python train.py --hidden_size=384 --intermediate_size=1024 --norm="rmsnorm" --init="uniform" --init_std_o=0.0 --optimizer="muon" --lr_mult_o=2.0 --schedule="wsd"
MLP neurons of a small language model. Each row is named by its layer, matrix (gate and up: input weights) and neuron, and shows model dimensions 272-367. Each number is 128 + 24 x the weight over its row's rms, rounded and kept within 0 to 255. Numbers have three digits each. A neuron's up and down rows have the sign that makes its largest values positive.
A block is one neuron, or neurons of one layer that tend to fire together. Before each block is what it responds to, as a language model described it from the Wikipedia text at the highest values.

Biography career verbs. Main verbs right after a person's name or he/she in biographical career narratives, such as served, worked, study, spent, took, played.
L6.gate390:100142125144181136132128122146110135169137160156101138093148169150169133135127152135117064094144124140091148130089127124138160123117129118147102140115138179137151155124098163129124089125089138096165081164113093128159128113126111148117097113137101082123085097115114141134103147137106147115
L6.up390:161149116146129139094093118165107131120160132162116117114172156169143124123158103151127160158163120138120048100161038182113140160127137139100097120123089163106077145101121126106135123115087158119141118155121104130134147119133142148116104114101144162126105089139087145136110140176110112134
L6.gate474:128125187143137139120168101125138135081147185175129128107118160187146109156103125149151114107135111119122116103133141101119152118098130116112118129133149078134140149124155104100125148093122152129153104087123092121124074141120113147130105129139148125115082155089096098141116100110114150117
L6.up474:111104164169127109121169091102126142079088156158117116121119175094161125098141109132116125094111135162097129123128127144096129132126116171114093161163136144137167153107157144113126146101127151129127122154123123106101104117128193109132130152140108113154102136101138142092095111132128158134
L6.gate985:110099099077100154150133125133134148157151111111042103132126145110145111121144128067154097105095098128151131138122163165126224109126137121147123120128151086119132134129123108110119137113058153121105094144125086120132138124133104154108110107105167143099125152145105131119088110141116140139
L6.up985:112102136103179129162132134133154141118145132107137120117104111150136120154126132145104126093147136151164156131131129133105148157129084129149154086135082140163129148111176101102130169099089148124158117149122136111105112117124102146137150125155125113130124116108130135119120151162121147123
L6.gate1019:130095151138150162191132151135087140149148163114097161103125151158148117175141103142125093115120135078094151117118174127127145154103144167129126102176125081071164164096114134167087124159153120151158107141164128144149122156106088116113130134140125092143140089130144117138142136152179126116
L6.up1019:137103104138127142168188126135070116127157156123123133109155137146139085136092097173131148098124137137112150144121150145123137109106114138170075099131116162140137136114126107129129121102156119113115123106121057097146140120133112132126122104110131120118136140138084113126102078164096160070

Clause-initial subject pronouns. Subject pronouns opening a clause right after a comma or period, before a verb (he finished, it was, she served), plus look-alike word starts like he-aring, he-roism, she-ll.
L6.gate122:110167150103158132107155160152148150112146129170106096119094076137147131121156133095162143147146104109086143161181123125183170080105148157178156131147080144159127134146145108113100149161138129153151123083123126119099153122076142097116095177146124136087121132118071176139124127125131118141
L6.up122:098116140130136126137085138142110101131154136157155092116120143146149169135148100143142083163145119146152069100147127163122114112121148077141130119139127138122104142120124138169143158132129128139143127087131121138099119150099136129170105079123107168127158132108163138118112134144151101079
L6.gate312:079146121111123112137113130102140112145114145161118114125105135136125109084186123139115167143154139113151149149122154124115159109134129134179138168132163114148144148144148148126095169126154119106107123176102116085137164088139149142138138123131117096162110138127135135102148142076144131120
L6.up312:144169137148140188131090139117111176134107146120135115122113145127157092128113106086119111111104140128091128114106133130162154128138131116077152181151133132131150098100095155127145127119119139126121079172169126117128133125146112161116128095122132133079171097123139155116171110137143163117
L6.gate648:098113125143107107094147118105134084106150137129108106139141130154093104169115112169117130141156124108114123088132129162165159131178134164144153121145122154121103116129172152110073119106112149076140140130150130108088135124115109167133154155118121095149168151119061121123098111147122109138
L6.up648:190120163122089143143117089159145122154171114134118175132119123116141126138113114099083139136096119131107126136099117128099144105126127152129122087125123093136123140164140140125134101084089111111111156105099142090124139133118181158130104097149183090124166131129137147077094130109157137091
L6.gate757:110156138179114117117107101138109134151112099113181082168121117117138068114111145157105150135174162141118125153139167113166125119134149130116114137144115152140148144143126100127150128087145102125161145120096137112134119120126113125138100173128089133125166132136136105121118087144162127085
L6.up757:116146154166136119105130127130116124122085123173167111075140115122122131163132102159121187099108124121127150123115149128151169121150107129146159131134140096106130145099126110094188116120113118087137139147149108128131073082164153139099139140135133134104063098179164142166133169135157122123

Copula after subject. Forms of "be" (was, is, are, were) right after a subject noun, name or pronoun, especially "who was", "He was", "it is".
L3.gate526:167115126141117067156162102124091126106162161170113150112134165103121103138172125111134118157132140078160125108111191146121151163126111172162118131123100120119148136153178140144169125116134163098104066108085137102089129115065093171135126109137127106193089134134169112173119121119092126106
L3.up526:093152123119135122163156113153138143128117185167094099144149111166116145163135139107135143119152162116190131111129124118128120130166075156149120130103100136117122139088156146161152091128141125080160115096122128153123141115128157156146071125144156106131135100136163102103121115137115143131

Clause-initial subject pronouns. Subject pronouns opening a new sentence or clause in encyclopedic prose, like It, he and they before "was" or "is"; also first pieces of split words such as com(mercially), guitar(ist).
L5.gate736:097126176111176105163155091123144115094136152142098114078098157150132118083131137134078157154179143114111112109119101092111120153111137086115108116103113149116127169144135122136088183085174160151167149126097123133155094155161139117134095093137091074141115113107116107153130111111152139146
L5.up736:167109157145118158149114177117113106126149109114108142118160148132116127147115149131142121106169180152158143135136153108168090129114089148172171146120096157160116115151124152097088103111079126137124111148159113155131167152096148128194115149109135133147126133116124158094114127114168100153
L5.gate805:130097121133135140133129100153142164123112157095119133139122163170126143168115117094116124116132189105109114096118130113154064111168117122113104158100105132138129131147146129150173161124110115106113155144132081150146133119104132130148100162160136088151145139153162146170128147126141119155
L5.up805:067133129131151092129169104149162106106108147157118109128132116140118104099083121088093108111116137103129163127130108102131093113162122118152116129114123126146127171143167115159169136116117118053118116116082102145124129095141155137130108128148085104167144090106108110192123125107150115139
L5.gate884:119176161087151112104151138093163143139151102114143113115097130116101130112115131130113123122146171100108154120121127105142112092087133146132145166155081098165105102086122113127100115112115127092115147127085153110093179098152129131113117157143111116137113163137128162156146110067173115126
L5.up884:116123123129098135161110149132126146095125143131146102077109129113166115089133127100108154099076056114139135114142144138114130109114143136121122160109116145130157141140135140157136121073152138110154095111118153113127107105128165155123112119159142142133132092145152122136121132168093115099
L5.gate954:121107100092164185167137107124175128139139135169118115119109146134142136152175109111134138073133173110147094127127148146183110151158121127162104081131118126133118118134141124143152142105153142126147143148095116111128054118109180099124112141101154118139174103144110150126184116097124148119
L5.up954:159093128132111152172145173149147112099130100127096158083113132129126155126093096119119122099146155124127158144117135170147141140109085116114121160111117194110127089107128134126156139157136149159130152109137087119150191157185093120136122098125105119130140139183172127161118203118121101149

Place-name endings. Final token or word piece of a city, region or country name in location phrases, e.g. Copenh-agen, York-shire, San Diego, Ontario.
L6.gate201:112134114137148146086120118158124168117158161137105065096170117129109117157093182128147137101110113145094132095125143105103136119103099148153114118141131142144117118122136166168088148099106106115189108125160138099061176120114144129159140138114100146113125127137146136152124117111164119119
L6.up201:099117104088145104106079135103097162120173142129137127160100158129142118150137132122143150134091125112134136115109100127133105146124153150101108105107121116124136125139128116130143131136133100133179059139113159110135143094130092151142130127147087139124098103122147142106162106112131138135
L6.gate361:145106085142120135132118150130128106095116150110077114159149139146085105107106112113125130150148125139142137113118117097100112130123133102095106106122127105141167125103144096123093146109187111061177123131146118080168132101137103145134102161145113106137163159137104155113120141143098132141
L6.up361:139153138074107140106128084125101134132166126136132093147142161101110158110136155151133135085110089122156124126141128105148133121078123150111129121135150122115136116099153125160151160168140090101124118127126111100121190143139186131203135105194143151112142143104125144144126169184129115127
L6.gate830:147138118107155144106144128171106156134102098111143168114097107126062141171139104149104127118121103102141151144127103148183093122136084154178119149150125132135126132123138151123148078164161075138136099141140160125152115156094186125139132155142120123095113122094145100150132118122112123161
L6.up830:130114128123167110181141114151116123126131061129105151136149133092098081129158181106112128099167090155107143151108108054123129128123100118143112070121136128086104151120106145171112153102154145166131107140132097111128119127155115162124128181122149139160115147152149146151135118137118077116
L6.gate847:147126120087094145134116155101111075152129151109121150166165153114136127138118136102103094145130097112176135152131102124118127137103104117159128145121165164139121114125184056137143071176105113066151122119190106095152157087105123115127137124141116120138102124128123151147180126137135138147
L6.up847:136103081109100121118092092124159146115117149098140113126131118094136118127088120157125084119099100092145150108120173140146148105133088131119086135135140168188143115119180165113151126092089049103130113109148127108118174110124112178142125159118107120146079128124117092137142174084109170148

Biographical main verbs. Main verb right after a person's name or he/she in biographies, describing career actions: played, served, was, has, run, competed.
L5.gate329:145129108119144117178123136177136086089178131168119107107158136141152183145112090117121145125144099180106146151133114091142111140122108088142098143115107093164126133168143132123161123113100139117161123138143100119159130163124137136141093086139120124136109142144135144094124104101140124155
L5.up329:152134105149118144111086144140050115146180175151149133136120169182165142165126101145144124135135086126115127097125115122130123151116149157136112147154131158106131200126170121168143129126125167110170149157138120130112140177082078121139155117121099102128107129131112101131155114155157125187
L5.gate592:081093146139154137081138139131119151103162186154138157095103124115133120112104134171134076104142173086182133151143147116128108139129086154117102152169076122160159097144149133149069147136175120125157149136116078105108139148112128160144100145137109124139120136094132159116122128147135133138
L5.up592:079154111120142087157135115109085130165110099094095184120139121114097145108127132111122113160123149152107100149128148132125161104155149101126129138138131104168135159138130155130191077107157121091195126158105108135155148132129129136118112143091102098137157106145126054125105130093144126137
L5.gate920:085111112138099152127138141096089128102187170182104156125108153222137146122148127081102120096142102127120136124154133126171133146147104133121113109136152169096137115163098121125124164117128166118167141131151120140107093076082143139103092163122131086108138131116068134100127129112065124096
L5.up920:149123117102130141139144118129083138131148156153127139095135143131139093141130139104093113094131127098171124083119139132116164111157112113112157132125132105130136183132151170112139114130129184109137152098148119113104166111087133130099165105125122082111128103137113145138099103116140163166
L5.gate978:125134103151145086133151100143136129123164176151094135073151126193098132137116120118151122138150148112145137130141141136152127135159133152105143130148118141124113115166160126123122141118088148091145144149154120131120147101082130114140051137125146112120124102116121137109135159132131124116
L5.up978:133165094129123148124131141119094153131129144152086162150146155140120155130134132080158143083143135125124167108139130130202138120164115111128137129103131129105131140114130139090153110103122150062160178128131127139133139128109145143120116100131104150094178128189148162144087124101147164148

Place name endings. The last token of a place name (city, country, region), often a word piece completing it, like Kingdom, Memph-is, Ott-awa, area.
L5.gate299:129117145117092127086090107068126163147115126136132098113121135137138074163094141111098115130111121080122161097139113095094105118107083137135130120185149108095118139088133109148150164167195092137170118148142163169101122087176137127151168129122092130132151108152118109161118104143121129140
L5.up299:130126118128122148116133139088104108157199130135148104108116151098120109158115132140111132122083084106125089121122131128122117124152140086158178142089118146130085126131183116136140149120128101112118115131114139170114139140143091104134130124089134155150118136109163100171126144108114106087
L5.gate535:142154142118121159088144133161134141118110135153111132151141152103133161142139116112099135136117126142144166109137111091121122132114103152127164121161141130139138110150125117148145141143122115107146133138109121086117115086129112103119139153137158150130108147106142156145170124152088150114
L5.up535:121139101109132115169109124145141095138140078108126119120120116108134131133146143134128143102104110122135126170134121120125158162084168107126101112137155159125114165136140121155146151106127096142133150137127096085108121127130135149137119120177108166174126111138114127143098145130144089112
L5.gate813:154097092135161141143088128162142132141125130139130100132109166086145060125165142112121116111115130144146132106105086170104066174144123140111092175114085151115113148164139151127105100125109100144183143143129134104111143112156114132139151165119108120116133123106116102142126150108119121140
L5.up813:109160137139170152129118114195119153139179101153126137120099146121147088085076149117138145097083132125128141109112134128146109109157105080142150125176130145125120112118160145121129111131121128135121104121126150113103132156159165115132063138156114092146085090102156151147151118096109127154
L5.gate1004:105139085093113141154124145125118135109110107086133114120095122159095142100134120141112100122104184093094144141079155078138096116085067143119139120107177154127127135160147110139144109133186126140137168182097156142133110123107167098133129159160110142150133127101089117122200133134154123113
L5.up1004:102130093123169121084145168088159158127124169133108094136138082114111127094153147156113162131162132122141131135129127107166133140122122091108125127150149113129118175106165093112126100175146148081165112114133160118149174104124135109158119108130129109127099148111148141115120125128149137131